From a checkpoint of a small transformer trained on Wikipedia.
Size: 24 layers, width 256, 4 heads of 64 (2 for keys and values), 33.4M parameters.
Architecture: RMSNorm before each block, rotary positions, no biases in attention or MLP, normalized queries and keys, attention and MLP in parallel.
Training: a variant of Muon for these matrices, 10682 steps.
MLP neurons of a small language model. Each row is named by its layer, matrix (gate and up: input weights) and neuron, and shows model dimensions 144-207. Each number is 200 + 20 x the weight over its row's rms, rounded and kept within 0 to 999. A neuron's up and down rows have the sign that makes its largest values positive.
A block is one neuron, or neurons of one layer that tend to fire together. After each block is what it responds to, as a language model described it from the Wikipedia text at the highest values.

L7.gate18,208,203,165,233,207,219,209,189,200,194,207,202,212,207,188,207,206,181,197,175,185,189,256,247,231,207,218,196,209,224,193,192,204,193,206,208,206,198,203,166,171,176,192,187,198,237,192,215,194,160,228,211,177,188,202,198,207,202,212,225,174,188,201,224
L7.up18,215,241,186,219,214,223,199,209,191,191,222,197,201,172,191,196,179,216,209,208,179,224,199,197,207,168,212,188,198,207,175,187,229,230,189,201,217,227,174,205,229,200,197,184,204,180,222,202,165,179,212,216,217,177,229,214,184,255,199,207,187,219,209,191
L7.gate30,189,194,195,205,226,173,210,225,184,215,218,191,190,185,202,210,213,239,174,203,175,235,191,262,175,219,190,233,193,205,191,166,197,181,191,211,183,186,174,242,138,221,185,182,203,228,212,220,166,175,187,212,190,179,190,191,199,209,215,181,210,217,216,214
L7.up30,233,215,190,187,165,209,222,217,223,208,209,191,188,221,197,214,222,183,188,223,178,200,236,201,199,207,231,212,209,191,166,153,198,181,208,239,198,180,170,184,189,232,191,213,235,180,181,188,183,192,198,144,171,228,177,227,188,206,169,206,207,190,202,191
L7.gate324,176,210,200,198,236,238,199,208,193,237,215,187,219,200,218,187,180,175,206,207,201,222,221,200,176,183,224,222,179,188,230,195,177,235,227,201,207,166,216,167,193,187,208,205,236,209,217,185,213,195,174,184,217,201,195,202,200,183,202,195,142,210,218,188
L7.up324,232,204,175,240,200,232,173,205,196,205,163,220,201,213,211,191,209,224,218,169,181,197,167,215,223,198,210,211,215,219,167,186,176,216,195,187,158,198,185,205,231,163,216,199,232,226,194,210,195,194,195,171,214,209,174,199,186,190,209,201,213,222,218,251
L7.gate907,200,198,193,193,217,225,220,183,192,189,188,217,196,172,186,213,198,188,202,199,192,207,159,212,180,201,205,183,207,178,174,207,207,207,187,204,216,220,194,195,183,233,194,197,214,220,175,157,156,207,178,216,230,139,186,212,198,204,202,199,219,189,205,188
L7.up907,204,212,194,222,174,187,212,209,189,214,212,160,228,196,216,186,183,195,206,209,193,217,191,181,218,204,259,187,173,200,199,169,163,214,186,183,212,226,189,200,188,222,171,158,230,199,205,224,189,196,220,154,202,214,192,199,212,237,233,173,206,162,256,211
Responds to: Mainly "able" in Notable people/alumni headings, plus adjective-ending word pieces (unsuitable, ineligible) and hedges like known to, said to, more than.

L10.gate5,179,202,181,180,204,212,204,202,184,236,196,205,217,218,188,231,210,191,192,186,217,219,230,194,219,209,202,192,186,186,184,174,220,240,192,215,207,199,197,231,177,208,243,211,209,200,184,176,236,185,220,184,193,181,170,178,168,188,184,213,222,183,190,194
L10.up5,211,205,196,182,189,188,207,193,191,209,195,159,200,165,213,172,196,209,192,211,202,207,171,220,216,211,182,180,228,222,177,185,223,211,219,181,226,199,211,218,198,181,211,200,173,150,216,189,207,198,193,172,202,209,214,226,197,215,196,213,171,191,226,217
L10.gate245,185,178,191,198,174,202,213,181,176,214,163,179,191,203,206,224,205,207,164,207,177,196,168,199,175,217,204,232,189,199,205,219,197,192,214,210,169,222,198,160,185,215,206,204,182,228,204,200,196,220,175,214,196,220,220,197,203,206,182,198,186,227,224,194
L10.up245,215,186,192,193,216,197,191,176,195,217,181,194,202,193,177,232,224,215,193,210,197,173,201,192,192,213,211,231,196,167,235,189,208,183,179,192,211,196,184,212,242,183,223,227,213,198,213,206,202,207,201,202,207,207,162,222,195,213,184,160,196,202,191,180
L10.gate247,172,216,204,213,236,177,191,239,207,189,222,169,196,209,211,193,180,208,212,211,200,197,189,185,178,192,196,223,198,213,168,211,170,204,209,215,184,204,187,202,208,181,222,225,202,183,179,185,230,152,187,196,233,156,220,182,189,226,196,239,196,186,194,185
L10.up247,218,205,183,217,175,176,174,229,171,188,215,220,230,213,245,155,151,162,182,197,206,182,251,191,232,181,220,184,207,186,188,215,197,230,204,236,193,209,170,228,206,177,184,215,190,224,190,179,197,172,209,168,222,189,180,232,216,225,168,217,217,196,216,224
L10.gate300,193,192,212,185,242,190,159,231,183,233,163,202,182,183,215,197,170,179,199,239,176,207,200,198,192,196,204,194,167,207,194,201,189,213,222,201,213,201,202,198,182,175,211,200,186,234,189,222,164,248,192,210,188,220,217,149,230,223,226,209,214,215,218,224
L10.up300,175,166,217,193,203,198,214,205,214,211,182,214,247,220,207,216,213,176,170,167,199,214,197,180,202,178,174,218,170,200,218,205,196,204,226,178,208,214,206,160,195,202,184,158,217,232,193,204,196,188,228,210,205,198,229,237,211,201,211,217,203,189,193,223
L10.gate350,210,187,189,191,191,201,187,200,212,215,179,214,204,168,181,189,204,252,215,215,198,177,196,204,202,190,233,202,182,197,188,165,172,167,184,225,201,177,195,239,223,188,210,209,166,184,208,158,195,213,211,169,212,234,228,197,196,177,200,235,189,212,253,208
L10.up350,208,180,217,161,193,184,166,190,201,204,188,232,201,207,201,176,198,210,185,237,192,218,217,200,177,218,212,204,198,238,172,175,176,212,173,217,221,168,193,214,218,178,177,189,228,203,175,215,233,137,169,158,192,210,189,220,195,228,179,172,211,189,190,172
L10.gate381,182,233,185,219,222,169,176,202,205,240,208,209,204,193,184,199,200,193,198,214,215,222,203,208,187,213,222,205,175,172,190,158,206,214,185,211,183,170,182,204,183,207,216,197,198,197,222,222,202,224,212,197,163,205,205,202,232,176,204,226,211,196,222,240
L10.up381,208,227,212,221,213,225,209,200,187,187,183,168,190,210,156,213,210,211,158,210,233,198,208,210,211,185,236,191,226,213,196,156,216,214,244,195,222,171,192,211,200,192,266,191,243,187,202,216,204,195,219,201,223,212,179,137,224,237,207,246,225,163,196,189
L10.gate413,200,190,196,200,165,213,231,210,184,202,186,201,212,185,203,231,198,200,185,230,192,236,204,179,193,207,189,196,197,226,181,184,185,202,169,148,220,203,187,223,211,201,153,228,239,239,214,187,178,208,216,215,211,225,197,190,190,205,169,223,186,240,173,213
L10.up413,224,184,212,193,192,214,212,223,215,187,159,205,166,244,207,191,220,164,226,182,143,190,196,215,210,235,189,228,190,192,210,197,182,211,205,200,211,203,225,219,207,160,208,209,218,179,223,202,220,176,199,182,220,234,190,222,216,194,204,250,198,198,189,191
L10.gate422,206,190,212,238,203,195,172,149,183,220,168,188,171,158,183,174,214,182,195,164,172,209,202,211,202,228,215,174,190,195,248,178,213,215,186,210,208,210,146,193,185,192,174,194,191,221,206,188,235,184,212,207,189,214,221,200,161,209,221,228,188,216,217,233
L10.up422,150,189,184,203,190,224,174,230,181,207,177,231,198,201,199,209,217,190,212,203,197,206,188,199,234,183,191,160,187,219,227,215,214,198,196,186,208,168,206,179,217,177,200,195,197,190,170,184,168,205,217,220,205,220,178,193,197,193,214,245,206,230,219,214
L10.gate441,206,221,166,203,186,173,200,177,179,196,178,201,179,191,208,224,196,184,215,212,200,190,207,207,174,216,213,215,211,247,172,200,210,174,203,196,248,194,235,225,189,180,164,182,204,187,219,224,165,197,220,184,171,197,205,195,229,214,196,232,215,211,211,206
L10.up441,236,205,222,205,228,228,203,196,193,179,214,192,211,192,209,204,173,200,201,201,172,198,175,213,204,194,182,176,188,212,187,183,217,208,218,232,240,195,208,196,220,190,184,238,209,195,202,211,192,184,224,213,186,225,212,191,207,220,181,236,216,231,200,236
L10.gate746,234,235,181,196,199,160,210,189,230,188,226,169,219,172,236,211,192,205,238,186,200,173,191,209,200,221,233,210,181,219,173,195,210,173,197,185,225,211,213,200,224,188,204,196,223,211,201,160,239,166,219,192,213,180,199,207,232,212,210,213,224,200,203,214
L10.up746,209,219,212,212,164,242,230,224,202,197,218,215,213,191,224,233,219,199,199,193,211,185,205,216,188,177,193,190,196,196,189,193,226,176,189,203,184,155,203,163,198,192,177,171,197,240,203,236,231,198,242,218,251,179,239,162,191,195,212,208,206,195,204,188
L10.gate753,187,198,223,214,189,233,180,213,204,230,184,195,233,196,132,218,211,179,197,195,186,205,204,209,195,161,176,205,199,197,243,180,211,198,175,227,215,204,215,213,166,177,173,200,187,244,208,205,187,190,214,222,183,219,196,225,189,177,230,192,220,219,227,213
L10.up753,191,222,208,183,205,220,190,196,188,190,179,230,181,202,196,195,236,163,216,211,165,191,199,198,181,157,198,194,211,200,235,200,181,196,208,226,225,218,225,179,207,149,179,188,221,165,214,199,195,196,187,211,203,195,180,173,205,201,213,206,172,220,220,193
L10.gate819,254,203,191,233,190,206,179,258,237,180,201,175,200,196,203,206,198,238,212,201,209,191,186,219,210,160,224,194,189,215,210,196,185,184,211,184,220,164,236,194,210,217,172,215,193,201,190,209,229,206,194,229,211,247,165,193,184,205,188,191,200,197,173,210
L10.up819,203,205,169,204,180,241,225,188,210,260,193,181,238,191,229,168,198,173,193,170,145,154,222,165,210,193,198,232,217,194,203,206,202,217,204,205,207,214,193,190,230,163,221,183,172,192,173,189,232,222,233,194,214,180,180,223,210,197,137,203,182,198,207,230
L10.gate1117,237,209,201,180,179,218,215,155,197,216,204,184,189,214,218,202,176,234,176,205,221,162,201,189,196,212,240,152,189,214,159,180,213,211,216,218,216,194,196,195,223,211,179,171,209,211,205,170,211,182,179,207,209,190,202,205,137,212,180,209,211,222,191,199
L10.up1117,204,202,220,222,220,220,248,211,219,210,201,193,222,169,213,200,196,222,210,200,222,207,199,199,236,180,164,179,167,206,161,194,202,218,213,153,234,182,181,190,237,202,185,191,213,185,198,211,181,206,181,174,208,179,192,170,218,199,168,181,235,196,179,206
L10.gate1164,187,221,198,203,212,207,169,194,232,188,181,185,198,199,199,207,237,208,211,185,192,213,185,227,204,194,222,227,197,187,217,209,191,225,222,202,174,169,213,215,228,195,262,231,186,193,203,215,192,195,199,191,236,163,213,189,209,226,161,198,182,215,225,214
L10.up1164,241,236,198,226,221,207,187,196,214,207,234,193,215,217,212,217,208,217,184,166,207,195,181,227,195,191,222,204,223,193,181,218,212,180,211,241,214,176,233,211,229,189,176,201,191,228,199,206,208,184,237,188,243,186,226,201,193,187,232,204,189,198,217,197
L10.gate1188,215,187,209,217,153,201,221,194,216,213,202,177,204,221,232,198,185,221,233,208,208,229,212,217,190,214,180,234,213,199,168,158,226,221,223,199,214,195,186,216,217,214,178,263,194,177,187,171,217,220,160,206,232,193,218,187,192,197,191,213,242,190,218,178
L10.up1188,211,209,199,227,157,192,207,220,189,211,229,193,206,197,185,232,199,229,202,197,162,159,218,196,229,236,204,195,179,225,200,191,196,185,178,216,220,209,156,187,181,229,168,174,227,217,201,205,208,194,188,185,237,222,199,212,196,212,203,216,223,219,185,188
L10.gate1285,214,211,184,196,202,164,211,217,202,205,176,214,188,228,224,235,204,190,204,222,161,189,216,182,224,181,184,209,211,178,218,161,185,212,183,172,171,190,162,162,207,207,221,196,186,199,198,204,192,208,171,196,176,233,192,180,238,198,204,191,203,207,213,209
L10.up1285,203,194,203,177,153,175,167,207,185,179,185,182,162,190,193,199,196,193,197,222,235,194,185,218,200,229,206,234,194,185,166,198,188,225,187,196,222,216,200,240,218,189,207,205,214,188,183,205,217,216,217,215,181,205,225,198,182,144,237,192,186,217,159,169
Responds to: Mainly the -able in Notable section headings (Notable people, alumni), plus first tokens of new lines or sentences, like the space before team names in match reports.

L10.gate21,223,241,193,209,191,216,177,189,209,177,216,205,179,208,210,174,226,176,228,161,209,217,197,185,234,172,203,184,165,203,216,190,222,200,179,239,217,197,213,184,156,194,218,211,192,175,226,202,202,205,201,220,208,205,205,201,190,240,229,238,181,199,180,201
L10.up21,191,208,201,225,228,205,205,208,224,227,193,210,219,227,174,221,203,181,188,190,216,196,205,180,213,235,217,212,165,177,235,238,227,203,211,217,217,230,203,199,215,157,204,180,205,187,194,181,189,179,199,217,179,192,172,178,202,235,221,241,199,201,230,208
L10.gate99,191,229,174,229,218,196,179,193,198,203,175,175,214,197,241,181,187,207,220,208,214,235,190,198,223,196,199,179,169,193,181,209,198,218,234,198,182,201,192,194,208,211,191,165,200,178,207,186,230,221,211,190,209,186,162,215,198,200,191,169,198,177,167,207
L10.up99,174,189,247,206,200,207,197,204,197,217,203,204,199,221,219,174,192,191,196,221,161,192,158,204,221,170,205,191,199,198,194,185,223,183,228,183,211,186,182,183,229,199,217,191,188,172,229,216,203,235,172,208,212,169,186,222,212,190,203,228,189,216,181,198
L10.gate117,206,181,169,224,223,208,194,188,240,212,193,212,170,214,209,176,212,223,214,216,190,188,206,241,212,213,165,189,208,199,197,202,150,199,184,211,214,207,178,230,213,199,185,203,189,237,198,204,202,169,175,190,146,199,190,213,206,216,161,197,223,202,199,172
L10.up117,205,193,189,215,180,186,170,171,191,245,180,198,214,184,189,191,184,198,193,193,194,212,156,196,192,186,232,209,189,225,224,242,189,181,193,210,193,186,176,237,229,177,199,188,203,204,213,207,191,191,214,191,195,200,210,261,220,187,162,236,212,180,223,186
L10.gate218,204,229,205,232,218,170,199,200,217,192,232,232,155,179,231,177,182,184,181,231,201,154,224,195,194,190,190,214,180,190,193,200,155,210,214,180,201,214,190,173,179,179,203,207,175,217,225,200,229,198,188,233,200,223,217,222,222,236,187,223,210,195,203,183
L10.up218,203,180,194,226,217,199,190,209,209,169,198,169,183,207,204,215,180,155,223,234,212,197,201,197,195,179,240,203,212,239,191,194,196,209,202,199,211,199,216,196,202,201,193,187,192,201,224,209,212,199,226,221,164,192,227,210,204,188,147,175,244,184,153,236
L10.gate230,181,183,181,235,213,191,176,201,191,238,176,189,205,177,188,182,184,214,171,167,212,225,182,211,210,182,217,215,206,231,219,187,200,221,208,241,222,198,222,212,195,214,188,202,209,197,194,179,185,201,230,219,218,230,190,178,196,209,216,204,220,210,223,187
L10.up230,202,220,195,239,187,173,210,207,175,203,249,232,211,189,193,180,234,180,229,157,183,215,180,210,205,185,198,175,201,193,189,198,185,192,206,177,177,215,189,201,191,186,224,198,190,223,210,189,188,213,190,229,190,205,226,182,215,231,193,215,235,177,205,185
L10.gate267,200,213,216,211,227,207,200,211,182,186,199,202,179,170,205,216,219,229,199,190,218,198,173,174,192,220,208,173,244,195,213,189,207,231,223,220,173,207,207,196,196,164,164,171,176,208,172,181,219,205,192,168,220,226,209,198,217,207,166,197,192,177,172,188
L10.up267,175,200,189,215,181,217,166,165,197,184,205,177,207,182,205,203,189,166,228,183,189,173,195,183,204,225,214,184,228,197,210,198,204,219,219,189,210,184,181,179,166,233,179,163,215,201,188,199,190,192,195,185,201,224,177,215,187,200,203,205,192,198,156,182
L10.gate380,233,198,229,235,185,192,218,222,199,195,230,205,186,190,209,183,199,160,211,221,244,175,237,182,200,215,185,193,161,224,187,192,195,212,192,250,187,233,161,202,178,184,187,187,213,255,236,200,192,182,183,207,187,199,217,200,200,195,192,228,164,208,190,166
L10.up380,238,175,190,187,185,217,203,205,229,228,208,144,180,186,237,206,212,237,188,173,208,203,212,209,198,214,222,222,208,196,188,194,207,229,175,183,184,210,249,204,207,223,162,202,199,190,197,187,187,224,188,185,217,183,221,210,205,187,191,204,182,204,191,170
L10.gate685,218,205,182,237,171,179,222,184,226,211,209,213,212,208,188,178,223,183,236,217,222,211,209,189,173,233,226,179,198,196,193,161,179,197,220,181,218,201,248,172,212,224,216,182,174,208,191,186,189,178,183,209,183,197,226,186,188,206,177,252,204,212,198,201
L10.up685,184,229,190,227,196,181,225,178,182,209,152,214,178,212,198,187,192,169,203,209,196,195,173,203,203,209,222,223,222,182,226,190,210,205,215,208,199,203,194,200,201,216,231,195,223,187,198,181,222,190,198,195,207,212,179,179,257,235,227,182,226,222,218,193
L10.gate725,210,185,191,186,207,232,183,165,195,178,215,178,211,181,211,216,194,207,218,201,195,210,210,227,219,190,167,217,210,175,205,184,177,189,213,214,209,173,189,195,239,179,216,187,162,230,215,219,204,173,195,186,164,203,185,210,216,203,178,167,199,209,192,177
L10.up725,194,183,189,218,199,191,184,175,241,194,158,190,207,208,208,222,210,221,195,178,193,205,188,193,197,198,209,218,222,188,220,198,167,197,227,171,197,206,190,188,192,240,186,220,206,193,199,198,211,194,184,210,193,214,227,196,220,228,198,216,193,208,183,217
L10.gate745,217,196,212,257,220,178,205,222,198,177,173,216,178,196,208,192,203,204,189,227,193,247,209,214,207,193,206,174,189,183,177,166,218,233,171,242,192,204,230,173,226,177,179,191,231,242,170,179,211,172,216,192,208,178,178,221,224,197,214,238,181,182,200,158
L10.up745,212,177,218,187,184,205,212,241,196,199,166,230,203,200,210,170,204,174,207,202,200,195,201,193,214,186,235,187,216,191,200,200,175,198,201,188,202,188,209,181,178,219,199,185,183,231,178,207,217,231,226,196,218,190,228,164,197,200,205,184,218,190,229,210
L10.gate830,196,234,189,237,210,168,205,192,218,235,217,191,233,236,216,174,192,207,202,200,209,204,181,201,190,205,221,163,160,178,201,187,171,157,222,185,203,217,186,206,185,179,204,214,212,251,206,210,213,226,208,168,204,181,195,203,241,186,224,188,196,236,179,237
L10.up830,203,174,203,198,205,199,224,183,178,196,191,199,209,184,183,197,206,198,211,197,201,171,218,208,202,182,171,181,185,184,202,211,157,186,228,187,202,218,188,231,203,213,200,196,207,206,204,211,199,169,203,183,201,200,195,209,213,204,194,208,216,220,212,199
L10.gate1002,218,239,202,220,165,201,183,193,197,227,211,177,194,227,230,169,194,220,191,187,192,234,190,202,228,194,193,224,216,192,207,170,181,190,224,220,206,217,225,194,201,194,190,190,181,198,206,218,175,182,194,208,169,214,238,209,216,195,216,202,191,192,216,223
L10.up1002,209,184,137,185,202,210,196,176,202,223,205,223,226,192,213,216,184,222,210,196,196,218,198,203,212,179,233,223,198,203,211,185,191,197,187,183,212,199,207,177,157,178,188,181,226,176,197,223,154,223,171,212,218,199,198,221,203,187,171,190,180,186,206,254
L10.gate1064,198,226,207,230,215,193,184,218,184,213,215,189,179,205,212,190,219,188,193,210,207,175,153,234,200,180,199,188,205,232,205,187,158,178,206,158,163,177,170,194,202,172,225,192,179,197,196,195,218,228,193,190,207,221,178,197,178,213,182,184,197,213,217,169
L10.up1064,212,244,195,183,150,183,155,177,230,214,225,153,171,241,213,184,200,163,221,211,219,192,164,213,215,177,223,220,203,224,172,185,187,200,219,161,184,201,185,204,234,182,229,182,193,230,175,197,223,205,182,227,204,232,188,213,199,203,130,172,210,165,212,208
L10.gate1197,210,232,167,189,201,178,209,216,227,157,213,227,194,236,213,210,203,194,222,233,212,206,200,170,190,211,231,203,181,182,197,206,235,194,191,209,214,192,181,190,194,193,218,180,193,203,173,214,188,206,192,221,208,195,211,208,225,204,177,183,210,191,200,172
L10.up1197,234,218,178,196,210,187,187,213,192,149,181,198,199,190,186,187,180,218,185,194,247,162,182,170,239,215,180,203,186,190,190,190,209,200,218,170,204,191,202,185,184,208,215,201,148,210,186,193,182,231,188,191,206,179,219,185,190,207,199,222,171,222,188,180
L10.gate1242,188,205,147,230,227,235,179,170,170,228,217,202,175,197,209,204,236,210,188,203,200,183,210,207,179,234,227,135,194,215,231,219,211,233,194,199,197,198,203,195,218,212,214,179,179,207,196,200,199,196,194,228,227,229,179,235,209,202,203,221,162,220,177,171
L10.up1242,203,197,166,236,222,202,232,230,216,187,198,209,214,212,231,174,200,206,205,181,209,230,152,194,230,195,185,235,191,213,205,208,205,195,203,206,246,201,201,184,224,255,200,178,174,201,201,166,251,201,184,224,222,205,220,203,205,197,196,214,186,197,159,218
L10.gate1312,206,225,206,224,211,190,164,186,202,211,224,171,223,205,208,187,213,218,226,194,180,218,177,223,172,258,206,197,189,188,234,184,192,196,158,201,177,198,188,184,206,206,192,228,201,204,211,217,224,182,208,180,216,207,215,192,177,230,196,229,207,195,202,196
L10.up1312,218,179,209,227,214,204,218,198,218,191,226,189,187,194,244,225,214,204,199,227,229,187,211,235,199,179,202,198,189,226,185,200,158,217,217,178,225,209,208,225,157,223,186,197,186,220,176,196,204,208,190,234,183,203,208,168,195,173,182,227,223,217,188,220
Responds to: Final token of a geographic name, mostly a state, region or country after a city or "University of", e.g. Palo Alto, California; Idaho; Morocco.

L7.gate35,209,258,217,228,209,196,204,172,196,201,210,215,196,223,196,166,236,218,218,193,218,151,170,246,220,193,236,207,195,179,189,205,211,217,215,193,209,227,205,192,228,164,235,200,210,211,207,182,188,199,220,230,187,206,224,169,226,196,188,208,199,229,229,222
L7.up35,211,193,213,224,202,213,202,214,219,220,204,202,217,230,231,203,199,178,162,207,224,195,184,217,198,163,183,203,212,202,229,167,201,235,198,211,208,197,177,161,204,204,208,204,209,217,201,209,241,239,181,171,221,219,199,187,217,198,209,223,218,230,176,169
L7.gate399,203,224,184,177,228,166,183,225,162,197,201,194,213,193,239,177,220,210,200,193,184,202,193,201,215,180,199,185,217,186,210,195,185,200,187,176,218,202,231,215,192,156,203,187,189,193,193,177,191,191,195,194,225,201,191,187,198,201,178,197,164,175,186,183
L7.up399,208,226,220,196,200,194,230,218,203,181,184,235,177,208,198,222,199,189,202,217,179,177,199,196,191,181,225,211,178,221,181,209,218,182,196,165,231,174,170,204,232,169,219,176,212,210,237,191,218,186,208,203,173,238,161,209,211,234,170,205,182,183,160,189
L7.gate691,220,215,183,212,176,201,166,188,245,190,233,210,183,196,213,183,201,166,190,229,217,213,164,180,174,210,198,203,213,193,222,173,162,193,165,207,179,198,207,193,227,184,202,184,215,218,187,200,194,210,205,190,162,235,202,186,211,240,144,205,199,186,194,174
L7.up691,206,189,185,205,203,203,176,231,191,184,177,182,197,176,187,188,244,192,186,189,196,185,186,183,239,150,211,205,170,175,217,156,208,231,172,242,196,213,199,177,215,206,189,194,189,183,214,198,217,186,209,218,219,175,175,201,192,217,182,225,190,188,186,204
L7.gate809,203,233,194,208,207,194,181,196,201,208,217,197,155,208,224,168,217,198,219,211,196,169,170,210,226,206,221,233,201,179,204,215,173,192,192,175,210,194,206,174,211,216,216,215,180,203,209,199,175,184,192,184,189,200,191,208,193,191,165,230,207,193,207,213
L7.up809,166,184,191,178,197,190,208,180,197,194,213,214,198,202,222,179,216,210,205,184,205,207,171,207,173,208,245,190,180,199,226,196,216,165,187,226,193,230,193,199,187,211,241,202,222,220,196,169,193,181,214,206,190,209,227,230,187,211,206,169,199,200,187,192
Responds to: Final token of a place name, often finishing a split word, after "of" or "in": Ott-awa, Ecu-ador, Massachusetts, Chicago, France.